MLP neurons of a small language model. Each row is named by its layer, matrix (up: input weights) and neuron, and shows model dimensions 0-223. Each number is 128 + 24 x the weight over its row's rms, rounded and kept within 0 to 255. Numbers have three digits each.
After each neuron's rows, "fires on" lists the tokens most often at its 100 highest values on Wikipedia text that the model never trained on.

L6.up549:116121111138116138160131150114153117157146092145130131142100161158187143101092139108077146166138128129103086144172156167131098155067103149132129135113135114123096163113119094162104125215150105124125146115122144149129117148106137125119107109135130133145151131156148133133093143128099120096119171137121143144077135134167143144142182085128136129079158133147142127114122101111128109114154126146087078092174076160108165103116133155118133140130102140120120129141126145109111164178111146099137135113111071117181148098126125132126096176129134140159123154107115096095098177113145097122132135128144096108137139135086151095117154119132135105123119129162148093128139110144124136139119
fires on: "in", "ing", "ting", "ed", "ue", "le"

L8.up497:148108129120174095149127196116139163120094116149129124134127122162122149106092104116149161091072134134099104106108125113104132115085142103124095110139121130125111140136107117148111128142117156113102175103131108111150155134165135089147142115080159126103129149149135110106104152139162133160154096121133087108183141128145100102148114153142171111141104111172102159099116129165134120158091098118106094131106104135097167122098165172133133160114118176178182099112136100151156144154129146143151122138101129133183173135115131164161112119116138144110133123113151104094130160138145151136137160116120108127117127133106119161120182099144118140110132111123106162111111136186173131117132
fires on: "\"", "us", "u", "o", "a", "ha"

L4.up862:105099141135130109075113169110184145100162122152103152160135096144104104156116176122152129138103089124112128139109107161133117155112145144123132118167099166096054128146111164135137185115114170110128132137126115114155137109132127155164081159099106114162070131137138118110109158140142133115118115104132131125128106126169104122128181142111142178070152107149148095148140148111153149137100107082103116168120103143134131118133150119145158154121111133165130143131163151123147132161152154132119099167148115177100136118125089154096143139093119147101124122152143100124144108123088157153115085104101099149128148135094079140114148090168131106122148150127118137121139139111142125152109
fires on: "y", "re", "se", "ch", "u", " following"

L8.up618:114109148120130110116097086099126122098108135123101123156120123122139125109127139083141161087130158180131140085157088137113134098130124120085118092155129129104139116155154116130115145115152130110110091121117167080103150115147138144121153085147109109080095173116145124123107133086161162143111125122091090158076118103116128104107094137144111119155123155143104134148104112131119101095100142124139103096126115158124152125118107153146106152173127141097134126107174115124126149146162101125099117171109125159144121177193131148141141143140150152122186153121108148119140124148152088168158138100129124141146130155059130159105108178141146136144142144120153165109158139128134152174175
fires on: "e", "man", "i", "z", "er", ":"

L4.up165:107150157091092107112151135116122160134128081139178091090112116105133149145146151114088126094138106150112102137182096182137135124120132118148104136164127145112117153127157141159154138145078126109104139095145140123147154123147120121144103161184122109088139138122138142155097132093132097094090130123126144153095113103138170158126145110170117169123103091095159092161128100141123133148143110134142130133147109119174158107129155149145145109109118107086170124118162177167139106119143119076127104116109125168141105123166107090127135124171154124134104142126097103087141123147110116087174145142158136141063120143131129141108090154132138106144118155103116127116104095153089152133138
fires on: "re", "in", "st", "w"

L6.up865:116135137136158108131080142099124092142137126140101100126165143108116145109132126095107127147117081108149156162120170095121124127091100128130119147125144157118123112112153187157107151131163125111082115108174151087097109104128144100181116103148151184133167171138150118077138123132144124107086154124121170124159130103127131087069155141117160142101122091137139114124124106152149127133141151142099115139139090113129164136172117127138126133087155086111101153135135131111151105156149172120133122127097125095123116147132165143151141097168100125104140192122110132107124188131091084098172157134120151157116145125137122141155146115119112158121148132159087165115146132131115155143154
fires on: "l", "in", "r", "ur", "or"

L6.up48:124151117098112121108121140159089143133158127153154145160168101123150115167116112117108138141135123097121169141135123126086156077091130148105128169096153175151092112145050118082145124124150111137142122128157139141103146145133153115139155181120105151121155131141164158129103109159112117083132162082111098137157121130133153130102111115153143112110107101159108133110131132079139119073099124132108111101143107148136116112138127145115132090109123111114125072199136136120113125099097125158115149099107108126153131174176158119103123086110147119085118123153088126087174125119115129099133124091164127116133091096136101150140131134171146152131166152100113144153164111131135126133121
fires on: "ck", "son", "il", "th", "ig", "el"

L11.up709:136133175162087134119094120124117177163152110126087138165158068134124111123078083139136146085153158140134130137153110143107101117142153117138131103141087114162099122161138152121153125151128165106093110123151159119108133132144101126192117132109139112155133095114121163076134157114118125133146100121117104126154121165138161120164101126116108132159112087152132125137118137168125130177110174119131149135138115150111136153117147174097125144141187081141127115131092116080095132163108140149116121128108109114151140125114103140093109124152125120176070134105137169122131156148159134060128114119152139083090155156132152137117177148129137147124115114121133153141125129165151147115109
fires on: "s", "es", " success", "\"", "e", " years"

L8.up53:128082125126153110122120069125115088122111138112124134136186158142175149164143138118139142125088115082134154101154099155155119138132130082094143093172147088111117115135157158166105108154136107123100123094125108113114148094103106123093147151092121131102112152121142128093090078112200116166115117158125146135092148170153148129116166180128115117147152145098143105098126130132132095134145136129122168106116111125133139109161109129150158143133134110120116160140125138125125095163155100154104119100087100134173122162134107178146151127157132133111180123134128108141138160114168122119102165093149189126130155131111131161108146129142135117114156151127156158140125112157148089105144
fires on: "n", "min", "r", "d", "li"

L6.up784:125158149125134120127125120126100114139166128147145154090171106134129134162116130106096104165124123167121122151137070132150085106071116121132146107114108179135109125143107148098058166077187140126135128118143158112119109141113148082117132146123115114162115163114121105143087131123123111090123124085142152135113113112116181110069104168147160140098128130135076127088135108125132140135130119119109137117178172174130158156108132118135152116110137124148118106133110139151128154128124111126115129152112143151124097163153138167138142150110129182123102125111082101115150136129147074140160088130133084103104179155106142123132114136149101151145130117121169143174140115165140127154161
fires on: "w", "it", "mp", "pp", "b", "in"

L5.up370:120145127111127117097149170142156145133161103124175141102145125130150095133140166107148117145144148093132144154120146143103105157125147117142124151138121130167116072110111149131119154151139155134167141154162145138101136087188086142132121124134077119151147132133147097122145133104149124127108085158130162137084082118130128130096146158095120159074140111140146139117096120149128140137153140139108145160127123138160146165134129142132126147162139131108131169150137181108120156138093124137114100150116104157145134068163126078123105115180091122109113083120119104076169132154107153139126121109085148141105105126127088106159157173124144090159113124134105132097161132109103064107157
fires on: "s", "k", "tro", "y", " well", "re"

L5.up339:150121143105131136120129131114159136096145135137147108109114123099131131165136105125130115157075114161152124127154103160162118050155110163146139105146127109096094118149104149123149133090092075091110128104153150160101140170089133151127139114143160147145130146141143152156145144121118106151078111131152130098088098151131161126100141087155118122089172140079145127121123133156142192162119136139129104169149103108175126089119148124104126139127127167173109153109098140150135141125129131083131143079131101145157096139132139135172141124130129112146107115154109107101179120135107127110157151114170153138091121142083154123112166140118157129165150149101098126075126126165125117126130
fires on: "ent", "ence", "s", "re", "w"

L2.up770:141146131159108125146123143129155075106153146148120128115166137111151098132087096081094171099099108164069156160161143143147154138106118153113117110111106087107111178111150144159096144177154097126117137129142112100103133136140060147108097146085118136160159121134139124094125121139133113116143139109152145129124148155134119119166137113143101115142142136127100116122114090083109108107119128151095123160149078115162138077124168124159139110163142142152162127153137113142117105116171206125136149168137118133118143140097144151140136142165135143166138137126103138148112179126151086132154152114112104112151150131135165118138172149157146108115121134171137134094149096120130095113104
fires on: "\"", "ma", "ta", "90", "”", "mo"

L9.up269:147089117129080127177133115094116131127133159115141111132149113091125135095109104123102106142149090126091098131148098147102117112085148102157104104153139150092133118136134132092117134113194079164112146131138150091119129160128168127117138123149122103169103191123150109155134146109155135108092148121112170127114125131155128106120100101116090111084126097109122113128099123155146133139121154113135136103114133108139182077107143100120130129173132147125129123164099186134087178181104147109134108139103108138126115135143155168131118139093104141134138146112100146122147122119154087132142169124166113092127138137129145138113093099117114103139092112186170129162153088138169107123104
fires on: "it", "b", "tra", "ub", "in", "le"

L11.up635:164095152111126185107173151134122147140119093140099119139134111128126151113103120094121113137142128091148098143166147168106174116127110134115145148136084120137100137132156132124123161131096128141103101143149076115097143052105120156158106128148113119122143109104151144125131146146146122102142153152127107144164107169115141128129112168109123107164153135097122175095125077142161141147124128125134122165147113123162118110106173143148143127138115133205154114104107178126111118168109176132129106123135105118156149149124131118098136147139119111107083109110110164151133148118105087109122109115125119147115083125202097112119150127151135178111133151117102127147082132139163108091083
fires on: "s", "es", "ers", "les", "ke", "ities"

L8.up639:185135142140123145109120117113129151111146102150108099165102087140150112112088092109139140119140088139129131150145132122088143094107133143121151110125137123145121121102129161155184115104104152131140118152130098127128137111133117174145096151086084135157119099132130143123097158174119139128124081157141142156161129154166137117118133148111116103129128113158105137103084133141140114082092136103111148127122109137164153121117144180142106094162130115174144124126099132150131088135105127142118143133162100126124121110110153127164083104123151133101160136118070070109159142180135122188072135146083125127086128109115123113139159119165141174115150123079137148151149162125110166089103
fires on: "s", "ers"

L4.up430:179119111083117112126103163165169126124155135140138148080128096128113113172087125115097158135129116139131147116163102150122098155122094146163100083122068129125103132123084133092111149131078118093099119145149128158103167120111125109141100161119131109123141166076177088157143113116119144125139123082116120141114133156149115128159129133116103187132176127126146089100105142132133156103107119146120108092151112122107096096147118130126165138097126150181109111113102173123127112098113151147094090098114103148132119082120120114179108140147106117105114138131108104131135157154144147075165110127122137138126119095127156125138167124109115153128154164086111139142115139148175150112118
fires on: "ne", "w", "s", "um", "im", "ate"

L8.up179:153100141063138115145118108157138099102134118154107093104134100140197095128090124125111089101127139152138154076144123112138127081125144115128139091122159091108148106144138141099110115141132162143093136119140153092103132155114118085121142179131154154131091115158103158092102114126140144149125154144123149134153140146117160099093118162112113136163142130168125141132108111116116102148153104149148079124102085161121118147157113137128126132135154148101130115130129146122118085186142109111119124121098122138171123149128131136141092155134145124155154040104126177097134130149188132154145115144121143133103121156112148168113139154152171110111117123138165125127112153140129155087176
fires on: ":", ";", ",", "i"

L5.up250:120090126106158099119139137104126107166140109117111083154151128156151104163157125123110143134114139091116121081120138089123098153139110112140117135103115196125124160140116161153150135116134119092121140081135113125141130099165181135112168136102154182117099126140134100122133070104088135144111140142139122134151162153160119164143118117161119101127108062135130117127149116150129106159158156087150134102087154171098101129128120134134128155129115085132081132169111203127125093181106145171139088112118085163140118141137130153094142139134124139137143095098094120099142147122162144168154152128106137143131109117126135156110135126151130078163122142091131137120124127169113133133117
fires on: "n", "r", "br", "d", "na", "an"

L6.up365:121132170113158143141117138136118107161164106129157125164116163114094135105152141132138147131137091143129149099137126137096149074095105148059179117159123138119114108143118155101131143092151134116165099117156150141132149131096137107099158106138118146190119154105160147156083087123137135163143144130113137129127087112102135148087100112110159110118087147137106128142107120098121148109140153104132120141131142128129112139154136149121141132149178114089141095150104149117080144102143106117152144128113140138153078195178150147094111101139132122113112156095164111125178083141080124083129124110143133107103126151115113108099143130141121161144122152163115127154119113151134191163162
fires on: "at", "il", "r", "b", "ig", "av"

L8.up769:087124156113091099120166190160145125165106142118147133162156103158130121124092130072107115108113087118161135125161120171087145101119116145113096130130138143149131126137148176128176156138089142134155146104165124168111138148123102105132137159138138178141127116123181135165124119097115141135107151109146126124121072157146127138149134140135154120106169130141136101110151120141149113150104137121122127161146094134172128119111120120167096101169114152136113157128096148157125129145095111164141119093170101089179087125157118115077144135139091149116128093146112098132159129101100109117151166121124101111074114130092150146141139136113131087145099151089132157141113111124145136080127
fires on: "s", "ab", "ad", "t", "ent"

L2.up704:111094110129121104158160154116172103137091120141108168120140155173142117130106145125130139096119127127157139137112160103112103122131168136101112163126098076138116164090157118136119114179144101108082158085148094107162094151088100115149156127103128102142157107113082148128129115122127133099138112146112157121171110151149127163145145122146112110110113102116110116075142119081100111072104149135081134151112132136104172090108176159103155120143139143169144100126118154104141150155138153116151141133155119111145159114120147124160099137088146106119147135140110116157151183137099102120098136155130116108133099146143155098089158115155105170153107119170111095117151126158162125116120
fires on: "\""

L9.up769:111119154116121141105087119135066150136115181145169134120103118129132114118117099095099119088134182099117108099160129130128140134124118116100156112137123136126135147153117133129132114067167151127145132132140129082133152148109103114122158119175146117103076148150107105186114137109167143108128166149135096155150094132117096103124108124132148132171071110181144075143114135136107112115134105122133136073114120135150124108109106115121178136099144136072109108167126134125172149137131160104106111131153071152135108142092125128070127152155135148123160177136115162137118125155137136099108163145121153139110122126103126143119133100108133106148120152104087143140153120161151162103174
fires on: "n", "ur", "-", "ol", "er", "e"

L4.up283:120114105090145103113093147099132128139122124126080156143144124111148143097152138111127120135090120064140154157153164094109157115104120132096144142118119130134122144121147156149127139125158115124108149177120114114158074134133122152158101084114142167133122106133150117138142131101158118105121118096097136104155110152150141096126117119172140120071147153151105176110113116099128123138108133124094088156140104152152125127135176183141122111153100087124154177147134166106149101213118107143132143099112131129143104129135154157142106095145144160111131147075113124104120163147113129118117113133151129167138080119111087114127088083145139066162136094140144174146119124122117139115159
fires on: ".", "l", "r", "a", "d"

L6.up301:081123087112121122146093105100158127127154143137124116160130114140101159154135155110142107123151145125081124114097112109116095088071110092117095123130091128075136168131093102116132133134122102141142164093118111090126075150125134108127129153171117163138112155119121124163145142092140106162135093132112113125096104101138127127106121099172083165141082113119117135157090143088102124105076148111143143131123130152133137139137115162186118126157133101116134151164157149138110123103120115157153091138123112134147124105080126140114116160126117151162161132124108163109134134164088110183119136106164119094133131148176151136140163143160092106146102130130144114169130074162148142103142
fires on: "und", "le", "it", "E", " Time", "om"